config = dict(
    n_layer=15,
    d_model=512,
    n_head=8,
    n_kv_head=1,
    head_dim=64,
    d_mlp=2048,
    vocab_size=39909,
    activation='squared_relu',
    norm='layernorm',
    norm_place='pre',
    norm_eps=1e-06,
    positions='rope',
    rope_base=10000.0,
    rope_fraction=0.5,
    qk_norm=False,
    attn_scale=0.125,
    bias='none',
    tie_embeddings=False,
    parallel_block=False,
    init='trunc',
    init_std_qkv=0.016,
    init_std_o=0.00291,
    init_std_up=0.016,
    init_std_down=0.00291,
    optimizer='muon',
    lr=0.00637,
    lr_mult_down=0.7,
    beta1=0.95,
    lr_head=0.00383,
    grad_clip=1.0,
    warmup_steps=200,
    schedule='wsd',
    decay_fraction=0.836,
    decay_shape='linear',
    final_lr_fraction=0.02,
    batch_tokens=[32768, 65536, 131072, 262144],
    seq_len=1024,
    doc_mask=False,
    train_tokens=793300000,
    steps=8722,
    dataset='wikipedia_en',
)
MLP neurons of a small language model. Each row is named by its layer, matrix (down: output weights) and neuron, and shows model dimensions 32-159. Each number is 500 + 25 x the weight over its row's rms, rounded and kept within 0 to 999. Numbers have three digits each.
A block is one neuron, or neurons of one layer that tend to fire together. Before each block is what it responds to, as a language model described it from the Wikipedia text at the highest values.

Description: Article-body start newline
L10.down343:508519480481470519494492474515555513519479499512510470537458506534517525467513519505519565445513509486448489524487494510528493508429487540534500492552507477479487490487502502490519465478535493509485488481523498517480486528514507541476486450507477507520522536474505515469517496516458533532472494510499550504466488521497540499495499522509482491503476509518489573519499521472492509504470
L10.down1263:522474504500524485448495507476501504491501536498504501515512487516481519495520513532463516486506513513490519491445474493499528532491524459496494474494499482491534536519514506513481501492484506483519509452476512483492533487521482458467501493485497558479487502477456478526509521494482463513487503524520491456522535443502526539512494506532534483508467453380458497486508448595514523524506

Description: Final word-piece completions
L6.down135:522500479481507508507517489473567495516486479506466495455527462500528490485516503504453487510528469493492524526507516485499490489532508489479523526533529537480493505493517437503485498504506534509524481568510518536457516509506555526443467520544483492492499484493487499522474567502469519544479451528493542474523496507478513558487475542514532463456504446475472545509477454496501508507482
L6.down358:495487498526516509471454486492513476541496528549481452493526462491473491499471524478498493512509489520453523471470535511499488479519489483477459535447521497465472492496453515514509515490498464510508515446517527458508490553475493490516493505484459478518464495517512488516504490499501458524552493543493508515535492484516502512512488479460521498497485537516507474478490506470530524478488
L6.down597:497522487531524513524464527486487472483533497492535467497453501463517507482516492479541512456479529503525499527509432492506514507483501489440484476510515548459488521520532517471515504483546516511441482474506484471516429535493450467488512464495517506492498552519477492502537537513509531517470503504530501531490550486543451524494491483510521494532521491514485540514489514493496529468519
L6.down650:483501555488521563468502523528467470510494515543523536486533505536516487512490501499489491471489450496506496496467530543473477507527527468459475485491465499492482499482525521504517514488496486452496510488515555507519494472470508444559522528489466529463523520503525509453519511525514520535534484562502513464472538462502453500494512488488465499470482507521489511533511481511480496498517
L6.down866:471466500499520481486461473511502513519480535536547462479499531552493487515511496527536491506492517484489498479500524479458498475557490507531498514481456445529535471502488483517522466554528511517491473516486518488488504531488541512512507519485497495492482481497519499502481490533518506475530486520504468485509506543460441468525554498532511545481501516500469490479473513455482501527492
L6.down1413:485503518515447488460503513522478485504516528519484494487477454504504479498476491488482496460470514467467479498518485522504522524477514475513465487481504518518519490469458462485476515470522547475491528539458481502517503520524482545486461485538494464458458483504529513523529460505484488523525462526530488486513479505511493499453511486494523465510481511520472493490525511449492440527524
L6.down1456:478516459522517542491460521490538492502475477504504427489488498452457489479485525474531468490498482547504494539531482492474498487511542513455504464512526539504506432521499487435527488501512474546543523488507507531465465469515502475465515478526491504452552486519540511521499532508479509507504491468481523486523527500521512508507491493504493471504502483499520491507482502486473496492476
L6.down1464:512457503486515482521523499477503504541493529517471473461512474503505468495514516461487519482501521528511491464479514553497521438498493531484499507491476458495508498511494461506525486517538531512486473504500513503529510503484525490526485521533453498479475534528526513508444512438524509509520518518506478529551550513464453497509484526479466495493467492486533506519503507470500512483472

Description: Year numbers in text
L6.down428:528514518542479503519482490530531439495520500483494524487480473518498478493505506483547503509545477529494469518476488473500499512497529495506533511538477475497505447515470486472529511518510517531519502489500504503481468502516508499499470507537541494505500473505514536488468485462562453502522490531503501505528532479491483489455441512499509494526499498482512469527516549446436490503518
L6.down608:525474490475565477520480524544536425494491517498525491536502473500529503496466509486456502477476479500498528486556514507477462469520482521482498501496517519526529508530505508478479533501545483548516492506494500517535508467531503448441483519532461499499476497488495514489468534522488506485479479550493470501505560531509488466496509497495507540491547490510458507475539510525493507515507
L6.down986:466512461514522518510475505508523480508497541509512475536498530530455503444532503514496444494525534477524482469511490525478554493514467489499501503526538488493507530539506516511503502527493487526484531475471502457494502482528540451514472460534490501518463486524490510461456515503544516487553464530495495498525466488525549509464547503503497530485493522455505466463486505487479472543498
L6.down1332:518476471475520530520464517521479476499505490459500557521456510512491477481508476511509468508490507532501495485461498522480532475469480512486528494520535468477519507505522504562542485502487485539477512531496453433514466475532511496485510542527496526492471501504474521491509460492475503508484472535486436493538500506542490505494533523537489527539528510566488486461497538534457499473538
L6.down1358:506528567502482481519497503513501502521517543462504477525486524439530511477493465488471506529484454502484526479490481480497528515466544488499469555508510454505578508495493469500474496476470512467518491480489513500525473501553474472494446512548486515503513517483547477456492459484548477498562503460492491474527517471504510466488454523525490516502506502510492514498499509474468504505498
L6.down1677:527506514485508522493513487498495469479527493502487520532511484524544526501467472531517492485515444518515535509500510525453508521509487527502478496507490505475492523522518485526448453511483510525443508513528525549522500475548502547486505482504443516484512477515501567470507520497488498460465457498562491488465502494544516520517522504475504468449490475490479492483512509530502569504482
L6.down1709:507520461485514429479479520524496527491531514490506467507502457524479534518469495573564488466431482481509500458496476433465484468479467494510547521448514487542519545513446474509525514493514518459524545565511516503547477470481499466518491490508541479505492500565511462514534538485514472529501473486509478483549544502518512530514482501528526488539463504502516483517481536510504508493500
L6.down1781:499539487546471486478522501516472524527489527503496532521521504511520487495516518515509459528529475559487464527503500503474489508455500538459534496514508507532504485473455507441477441512513527514493490505522487504505510512500496494472491507535522481488498508448464487461519545501508533478511470550517494488520477484492509475491492497493542484502492528516490484471492490514480518530516

Description: Verb "used" after subject
L6.down0:537491521462504512496501519458548516493504446446476562463516520509530448504520515515511466476500468491538492483515461526492511482517467509547507500498475485517498513497555477500480490531515498472494533530496473498451482506465444490518503503500519495484514485443494501472526472514503485505515513509536482481452504508480465493497538503499471515488474497491442495454496474487492474516459
L6.down930:503482496500482494505550492471469480481529535560486506530503521500487474517516481448495480458517506556508483502529464548492506461521495523475492453474526514501473499537523515502517449513544476494517483490494536500507474487499570504496487496513511471484481494504500501527478501502499507492512499524520505443530499476497513505470508514492533496474505481498525539504444502432486452452526
L6.down1073:462479482510484454499531499513514509516480502536528515461484538521488531464528534529508504517468534517549493514458507499535508498530494521504497529508487480539499482536483465479488467494517496515527493490476535470503508502455504534529500528510508517553469521472481529512521499517530466515503502528556454506500498479555511479481538471487470506469524489435462441564468523502449461472512
L6.down1434:504472488508510489452494477521510537486497523499527491497549505568525504512543473454489470518471501478520508526514479499498502491532482487497424492467534488537503482476516528515498492490514553472530514509453497470549484519524495484517493488487498473484507473522518531507528519486532514450497506490503521465509462495506513501488510493503489497512515498496521446502485521465483480463508
L6.down1522:493485523481509455499515461482485539511497512485532440479448495485500546475489528518463495479481526532510485439497473516519505477524549465520495480507569527536522475491493488505501551471471529492533556500486482484492521461517488547517509494491531476469568477513466502491493540497506536497480483507468526521511539477520525521486509510479472476505510507482495548498440557506501506480452
L6.down1672:522485537505534487505504489561526491492471515461488451545474512541510473512499511516491501477468532482494464480494513554508470465510495492526515506491480465545445490538538532474498534500523501502540473521503531522476512493465469533473499545470519495514466522468480502466478526504466460510499517527521529497491469515511518457506504496520477478505466481507472512489504482499524514479513
L6.down1933:504524481509494483492532467446457543529501502542502468503481509534522467507545502537518535505500516506515550484477520465485526457482487560529493489521469512514495530478486529471463519526526482500495524495503505474504528525486523519504508548511482467479474524467499503481506496478513509539505489510500492468550467517454479455473516476504533532500495512501523513516494502509463528493494
L6.down2045:498483484516498531480490527477520485529488473498525554472511544516528492473534523479510484518532507552484503514506481518525462489454474480507513479553501500486544501497498509524528542577496501513500474538459460503501469518497512487481481486498467521528499492506486487492493471567490500500491521480509484474501505482460535484469527515435500530496524515509506535492427513495505572512478

Description: Repeated name continuations
L10.down1069:514478490518482498476489470491501517546475506493494467418501473513521502544510485517436471513481490490490497495519560547519537482479541482508478520507472530512511521514529511535506525504545524466487525474536503520486537469493518511531494470491514505477505464501509535513503501457502530522525487494486514449502518449492453504489508496481497485502496531451502487521539508500548498483538
L10.down1811:542503496499541474540507509488508533481463486482510505477500517491453503518480506469482464512513509451505503498484502511473489562486482509513490533508494517504456541487518503521506484482491498492509529530523485486540496512492534471482448471508480481522519465464486479466526503490484484497490479516501549508466471497487504496480484466479515474494492520560502512521517508532502462494482

Description: Definitional "is" in article openings
L5.down180:463467530488466464509524525485451490508489522479491497497507531518548507526506482522508452468489521534516490499476517511475485479483517546439537469541506458495486494533517477525521525532470527462485478497525542510518489492509527487457551505510526541515491490495534508501513476490499518490524461523476501489456511529477527492526485510481490497539505533528571491488472499489507537483538
L5.down1045:483451504527472512487492513529492491441453548438476528471555502536497533523544490530484510505510523517482500476515546530463537532487510456474477524467477518475512514512501519548531530487468492470468516525514510541517515506507508494499522478502498456536484537503516447529491506542497552532484512501457469505452519498552477474479515460506486480517530473503473508513520498525460494496481
L5.down1158:527481464502572476472531477538492501524484518462516512511504505519506489527562530474529477500499479472552495497486476486520490512524493474509499510469477449497456473544529518498525488512496456516524487517500517527481517534485494543475454556551481502466505513505468500488455478525491483517521489501479512466503506522558533481480527533473477502497523454485517484484524515493545473499507
L5.down1301:461466493462540529516513463506516526517510557479502511485502506517486510542470465497465501459527502484509484552495479514518509539482531483491503548461507529527525498479476537507536489495523502487472537512515461496501500508493548462505477488518492519481490482533531487512516499492484484466504520499418475501475497531527551521500499511451507491490492466550474530496484494478484508517514

Description: Sports competition predictions
L10.down376:511527466510513482496498551464486506519525549533479543478484500475484510513479491477481501486513532521526486470500529520509464516516486478521527536486506463491470504508546519459460518465511475502524515498483544505469511526522514496482523555527479495505513500464481514474507485474468520484530534491473494486469479476505476490514491476496483514494514430567534500497507514497432529497520
L10.down565:507501531500536511477442495470507545497524499454451504483532481498497440501507495552508467495562492504512510539490515496475485469508501461487505511438485483496533498503521461451477524513495491436520476526516503494491519462482497559495536479507450496500489456485531506496448490486523503470499544454539495510478508469445495499512514518514477487482519453506479529521467518464527516460521

Description: Passive past participles
L5.down487:488545489554488522466499468480531520532480507508492476494524507495481537472547510547469510521509495493514515484526516476509494510512508506478521501478518539518488467542482492494498503478478482508456522491538509502528524529503506481523484497474509503491528489518472435491488536485470530499488499501473510492523532564517529500500495535488532515517537491525526498497499516509503482503501
L5.down917:528495491458475495462509470484521528502483481509471498500542499487474461511504498510479513517470467518532501520511514491536485553466486483509507514563459484517494460518532491505472494529500460504501510525496501520495514493532470542503484472456467490503514517520469469440475498488501469524506501534503520503483438484519469483459488486502485531526536510496530494492512506533450487502495
L5.down1058:458520570493510480559430479513492487438487489509511490460466486481484538485464480478501490495484530533489485501489473534506543548495504519553498502503508508499479492473513510486482500506499535508538558508517523510524511535501493541532477458469526466517527481510510526497523470510503551528503488500493503513482490539510508529505488488465533490498527487497501529534460528490482517503519
L5.down1090:428461511499450528499423487543503508527531480546551502480469513462480480508485515506519528512538490509546496510495490502490508517530491516515493495518504497522483449508474423521499498474553501522459529527479500523489550503531521499444494470462471499464452493476492477511511500529528510503507505495494511523512484492505537537520463502498489513444535477508494504489535494493472527488479

Description: Four-digit year tokens
L5.down268:474513516535515523515505510459519514499512507483490538526501493524483509520480511558478489492516506505526509466497485514456516494538524492505500476468505477528487522541548522482507533474476497477514524505510509479500515469533501516506467440544482499491460504510463523464512458477511492517504436524496500458510482492505516484560490538509487515523498510509485499475496478467507481474465
L5.down1006:557459507490509491460502479502513512506511487524473496511483501505509486510510512488566518505518499505482484481483490477486513486506479500522482490457537509502540494506507486494482446510518534503486524524552490505547471514466527484497468501496544513501463526521515455512483512524533525464479453518481484483506495505522468479539523486495513500509496486512505545472464494486435468458495
L5.down1548:508553490465537489514502535555491498503523484505555516531494532474526494501496508494502482473506498532539558481485498553454490513483561519506538477497517532499503500502489524536499484517513509552476492516525510500504460499541526465430498537490490504504453541503489481475506518514517499492478483498479487516544507479523495504488524504502508507488505463537513489498458540525425504482467
L5.down1869:468546461529524484521497503491558494474478518488488530476535537458481546466485566495522489496520504525498486476456496532508516519509502466535497529452571526510557466463527450510492484513502507528459509532485505480418499487491528513488544491475471496534511531506493517508484489491472480534482499457482532513488526486529510523492462531480513504488491485523516517491502507493434496509547

Description: Chart and ranking numbers
L6.down24:523471546494482550497483471540539526503526466484493481510497511508502442555511484481531477479509481502486486529487503464466505520551488483485516489576475509492517494475530490505469516505531529484461482521497516531505497450530430544486508499548507467522533497505516501533500528531528479479482468507544481467509525513491513540489496488469534467500509509449494507517484464486538495535496
L6.down129:457519485507513560495495503501517516518498515469486506485522493440446512491528477465491536529487458483549537524485454466502491493509522485484546489524475486487511530490471472510516530469467463539478496463516525518474448506485535507480540484500437556500474528518493522492519519482468521528446470499529501481506475518532517506510530508503522451519512508533519518517519492452552542470523
L6.down317:493500487519471473448485526524471504503539508496492510541513472478512524504507536499523480509518496457493486494519500503487487504499466503464506471500492511484507477481455482499498521506514517529495511541510520528485516496534527485495466510501515517490505506471537487487510516510524547472482503484464505514508504494471504520493519494444461556500499488437489490484487439478490488473524
L6.down449:516493508492482490483515479518485493520524512537542499500509456496529466515478492518506502544468548500442510459543505522504572524494470508499468486477527565484519475504525456510537512482503515508523503539484496522484458479538522504465474489526535458506509513550504486506516521493467468433463515511497524518505507504543468465456471498490529489490485455485477501500524482467529511549471
L6.down1028:491522506499494463535488499485500514541460495509528531529493525504515506495521477502469471502462519490526457490483489471460492454528515522459453497510515529483527497487511500503551475484499503462458447505481492507507504551516518517487556508509512489478464472498501473509506490479483550488452519518515483514535501515503495526521535544499492500502476462500470485478487485466552483492501
L6.down1046:498467491536508544506499514510502437519521521515487494525475538549496470525470483492500476486528483530543490542519453500459521498501531475477508490525514503480505509521503494526495477491519446570546486497499455530483476486523517495504482498475575493487484485482488522507515525466516515473476507495449543488523549494541506526445518479527479488544517483482537522479449524521510550484453
L6.down1213:502513520481508485460490497486514485494526498511500462518491461471482531500493503471490499476491543513540488503507435503527525540488501510484515510478486572552493493486492500460506442497486477529492454501518469468499496515518477488493469509526530495537526543509495502483499468502400496506490464476527521512517531519492518510515546493498512492516542521491505512536504544503481476459501
L6.down1399:502515496460500530485513474444507491481496494520514531493537493514478500504532522519469481502490494529447528507507484455511495481570501427493476528505504467499501468491487524509498502504554507447511493509459499484489507507470486545485531504482449473478506494548518486514517515442456487435472537492521491511492533522498521464505505459480500502483537517461488549497499485476498498479514

Description: Subject-to-predicate transition
L6.down21:496487470528516494479454485489526483490469508521530465462529458498472542522522453522494453461480532512510518482521524524503469481449521513490501510487490534475537501491508528501549493504479540505484522458455527519517438488485519499475486520538473507508501499493475495520521508492462481469530514481492485480504497495485508513538494482486505486483520488499532526501532472463494461478490
L6.down163:513489492537522520478538479516538486498475506524513506493445497487473480526510537501510498521498501527558490524526500487524513516526501501529492499470491505526504430538531493519538494524466533525530524562497534488460465489523542488481522514522454504523524509488485492479470495506481517502534496495489470476529501525519500508518501494514494495584537497566514477475463516404509531491507
L6.down311:514488548512521484482475512487509489471487503508507487513496540511510515553465537476504494442519516494540519496551543517514487547482514522507526482492551492498525473508545489494576493459574523507506470555467479523509474510460436498483482520499474528544472483511484484517465513524484482480506472468521484493515479562486532464475492517534490471514497485466483463534505465500508502488467
L6.down420:513530492509454472509505480513512504545492517441485568494485485478480480490486463535509494494452518521542520438504470481492463528516518537512531522518482494464529480475511514547462528470536436513522494486556512502506516503479527513475479530463509453516518520499483460467484515514535488501494484509521495505515509533543513534513480497502496479478538479583459496524496508495457458532501
L6.down898:500503451545471464502482565483550495545483503488495515497484521501463536485496466497490473524490521477519496469510445489525541497488493481529498497489503539520443483492466506515479500505471502472479525461485491491539536500513532512503493502499472490495529525491481463463512512533544503485504508502490521477516475475513522476492513514510531525474507509555496441499568497490474499539478
L6.down1034:560508509473519464540467535526516494510500508491532445488494499515524523498532520498486506524499514502480495513501525488499529486488507494531488493487498534479449450545495542491570516522511500522469511485504493538511492497468513504505538491539466526483495518451520459522523508537495469431541488514471490512521526458542518480532492571532520501491561504576510515526477492452553497488503
L6.down1257:514508487482500492535522503478499478486527529470456524488521507463526489495484517566477453489520510514530493503519500454491511469475515506460485503512495504513463536477499471528511512532460483534495501506528504490472512497490481489495519461500524523507533552483493512523524454480503487495540474512514547466505497468549517496515546482573501488478509478458526532538479486527497510452484
L6.down1678:468455506490475499489476493475484484483496558526548445484473479529478501494568529442513476496510457507487528497539491474490514494491502537503479490494473490466460486483470506530521485479484495496521545529517494454482505497491514509525516516462493488510498544518496484517495546501423497509513477516502474495555528500485527518492459509528455508488520503528505502517521518495502499493491

Description: Year numbers
L10.down1718:516458512521488476473521510504467522472506489502498458541479487508530485482492546528527506512494473501522487479569512528539534522508502535484471518502487532487481498507539505456456518524486517491485497477542460512509506479536479513452525455517500474499504538501529522505482492521507535533431493468502487493503528545519540509529492475508486543546499479601506478526492536512486501535541
L10.down1957:508492525489456514485513473522473502485504496475473519524487497441443479465501497499513485529487501455491500529517515510521513497484504466508517527489498502471536529477472506522526513502481527479526466544498531526480495491528480479479553491491522493499480562483544477468472531555480463479503486511530492517490481509473494501527494479475531523474473489561472450491478490500460485525511

Description: Sports score dashes
L5.down144:590463497482497513536508500478537471516483493478515535500501452514525506497562516499492532499451507503427489494539473499526473507510491482530534522493455493493488444513492515480508527469480482492458498508513486546495501504498520507459465468519507499493530481555518517511496525488508470482505473459511469465517481488528545526501530523497482485513471542478534514503486482472447457519492
L5.down595:471497479515517508512440518487480533468495462549511516472554496501494499490543487541519525514496503548470498496520476477481493481510497496517486495509456539457512554491525521506499500502499465519524547509503472522485530499477470530525543521529465467507537487489460471525493501496487501462514501483509546497495471514448444474470532487548511476447494498490463495491491485505531484495513
L5.down1365:531506483499521507519480497495482481557543506483498484474495495498526502517528496484537490491510505512484509496487492550495452499506512486500525531499443524512526504472512450511541563493472452474515478483494496462503485496505533484546470483490514506525487506519512474505481464485483488523514502487456549517452450495496499533538509507522509490503504487606473485489459514504498476491496
L5.down1731:503488504527520510538517483486484472522524547492511504531489456507507459484510537521516530511532536511482521508473462547502530510459560469497517449489500455484494524503512467479475533541485498493495494518476460501512495478496489517495447525539545490479473512452496443515470511450482498520520491482522490503534518493498595551481531477490524482521477507506526482439503496491520571485511

Description: Proper name endings
L5.down17:518533516499480496469481479540522470519493495547544468479479465466520506496474482495505504480459533489522513478498528511518486483543475490468496455485457501519519486507515509507519510486502503485507491539484503522506492492505477485514511508511521459485519477499546549464474453452502522523488521497492501505527501490521516508476517514502496530489518545441501511467495537478480459496481
L5.down55:466531492536496543503488506524578477509484467513494484519470492486488496511528532480479533476508486515507500504530482457490502499508475480477518472530539478511523487507514514496502497497480503505498491487486463488496481490495525537509548500497484507450490556513503525488500526499475520513491497554532519494481495501517525518519530478496485482493499484483467520476522496495489500497512
L5.down251:518531494491436496490514452504501525486512504497511499488497533495525480482433516491494486469476514500495488478524504514490484509486543511465498521508481538511502463498507506481519517536484474510488482474488483526472531463532523495534454495525496483487475492515490513513504506482532540491484559481512548501478512431482499465451504528530493485538470538476513530500477488542556444494477
L5.down1810:468519491510457523501462488514487501490521534537479464480444517486493513535517468498512458466452479498483514511531483534494524491527523477508488493488526471486497459532509482479545539474471520530508456510450513504527526490479545507497519468481504490507481474504525524470490476488473513522497539484506550506549515486495465512485501488484521508480495427468504439509505497430512498500510

Description: Main verb after agent
L10.down964:519522498524527509502526533480516529522532519506480521501489515505488491500512452457525526479499473514540527517480493481490496511510479525488446505503516486488515472429506495507506523487489508488501515530517504487476502490477494475527479494486484510530537498513491533522506514499540519541557525470527433477494535535476460504509511451560467545491503559485525507499473500474493514505487
L10.down1270:527533554555516511497490484521466493499531488538522487484518513501515504474494552510509520479479473518479472557519496469433493533489468505507507531514457531504511478508494475506471524516518488514494484503496518589529473504528504529507524486508495505495475464494490490518479495514527514508516479485501455499495463539465542545511479471484494498442478509462514539527475494491486499524537

Description: Second pieces of split names
L5.down599:508497479511542455527553513486490506479491487490486489497483482507463459506565506517498531541503508523497502488462473510468481469522510519501480475538475432513498527485539480495501473480509531482508492494505499515490484526508496446494476553487515521463530500435482494527515475481519497500512486488541460553498489546525481518538494533470500543508477514529471500515468492495499505569526
L5.down847:492468496487503480489447484525477472524511523534486487529483476474480532490507550497515504503551510512480487478458506481512477526531485526521569521465464511499515473499497458482497511479535524505502529489489524522517484481571571551517502541486534474514470515509510558545535551459474519501487529495521526487475489480513478462519526540510531519489511491479472491489513495514476470498512
L5.down1847:481509519553497532501502505501490497505494525467506468497518481509475502502475506501471467528509495501495498512485508456497494497448506529508509444468483468509472531531496564462504525493473491520491487480463524506544527520472483521501430463523484544486492529498481498462519489484520510498498512471502525484449463507514443519519509500481494497502486524535483529526538480508481526496464
L5.down1963:489476485500494489541451527498508527469504493510476490544507479483471469454520460510467516485495520518524496491533484512536490472543520465495448504533462564525480483503523498515509488522534536525538438505506494488525507519477499502485478479478484513501499471502498535473493442520468505496559482516479484503458484502531527518520491499533465469520472541486526477518526513488513450530500

Description: Mid-word fragments
L6.down304:487490511516510544485493486501495532426523512498485497540511482527513527524520493458473465467527531530508469510505522518514522498446502474537544525475486487492499509490478469473465492503494499489486508520584491458508467555482512477522512509502471495472504486511493530498493486498426542517502511465519458488521547543494523505485480452517505514473525507462525527506486491506477532490509
L6.down661:486505555433455543513546513524502524477518533496500510513547499474548498489500480427496511501502512489506474503475538485527494501482496473518556508475454501481523474507479514499517509491520539512532478469474529481512543512475507456498485497499528509506477496489463505485514478474500496496515524464458530487494534480510501543483485537481490511501537481449504497473512516520515488522477
L6.down669:519522511505502518524501492464490542432522533490471496508520522490491501479479503451493525484466497513516490515463525481498501506548480551546507543538513482489511532480489490459500486515484467501489514493481511535485501502511501504499542534544551480516468545526469542511534461545511517492463519489493473490519498496513409505550494507512514529497522499493515453471495487519473493528492
L6.down1027:498473496493523481493499510432479490486505538511506464533512528470525485516537496529553548464493490490510483458508452528507494535485514484496471515529514466458512485496493494488470459513492484534488516497477515467462460555432463488509448532502524526517488490510520507517534460490505463480477458507539504501499531514480487513512520507472521532532465503492557510508510481495508511507508
L6.down1353:495466522496473534523511477490471501472502535492489488509436494538508472495465522472479504471510455443491549468470494499510522478496528550474505487466517500505538509516520513483488486559536493495522510504535505474509467483472503480494530491520489516533511558523482497509490508510455499549470529489518500546485465520471542528490513460527485494515550530471514510439491524531513458485532
L6.down1459:480491475498484491500476524499483508483521541506497461515502513535531517498506493547503513512509513517500513478513498541523510527504484466516482476549485485503532509492500471492511491556511471509497470467487497513490502478505568520439544519469533518517541513485557502457437497500508473485531451494489471523504504497517450481501478489514500509461519506532534455508489505487503521517519
L6.down1754:521519466514502507503502533454475536462504555516496525545522477485472497444483486483471478502507518506510447516509483530475463550548517468487511514467533511510461498481515532491526491483555478505524474475486471501504489504468501511496492459493533545523516511467488483471485482535461485475456494516495567503489492457509503483456513487550486475494464514492546534544505493522487519495514
L6.down1887:523470521498511496466510518513474512508486553497479468532499470480488502513537481503505526540555470483497441516482446509509494449460507471507485466475502488509545498504465532540502471467486467513511487513474497502509517467523464530524484514479496466492499464485519507449457509523523499528514426556447502443504527490438489537447494495520517516543515448504488523477478532457445495492480

Description: Knowledge and uncertainty words
L10.down42:527511509520551504508478513500471502518478531432522473515456544483542508518515530508529483506435521497490496467488483505495501466507563498511506484562485487528479494498474495490525478532504497491505500514476486447571545487518500479511473507507497494470505510512550489534485511538479473508496473492508491515474481493524514499498510511511512558479529479496486508505497527465506532458493
L10.down1579:492493482528501453490480518484485489479509529441521515489526511506468493500486481499458522534481476500478453478517517463507468480509454503490478513489523493464500532501491513526504518514460523534498517506493524509494479460516473485505475476503505496508473537479506518552514511513497497487492540548500473415497536517516508484494462523507500489475508500482482527475497513470487457558482

Description: Predicate-opening verbs
L10.down1353:481473489492468541513535550498513517517485500439531544480532471495516561483469518487533482465515517487495548522489549499476484470510520473520515510541506516499477524496503492448437499515501487533519513504505510480523508491476486494471520499545484538509503510474570492468537534551512474516485491541478547493495499504496513506473467490492500483513449504549485500469480503489505506522496
L10.down1952:504430495501513493479532474505470536501487506492519485502439518511497518500508527481508510464568488524512492497511528514491510434515531542567494530494510540516475472515503520517493497532496521565505482513496494473472516468482499451527538499530475545487484545469496497517517454513527545543497444497482476452489555498565526504514526523490549501510541472506481535544492507489486513490522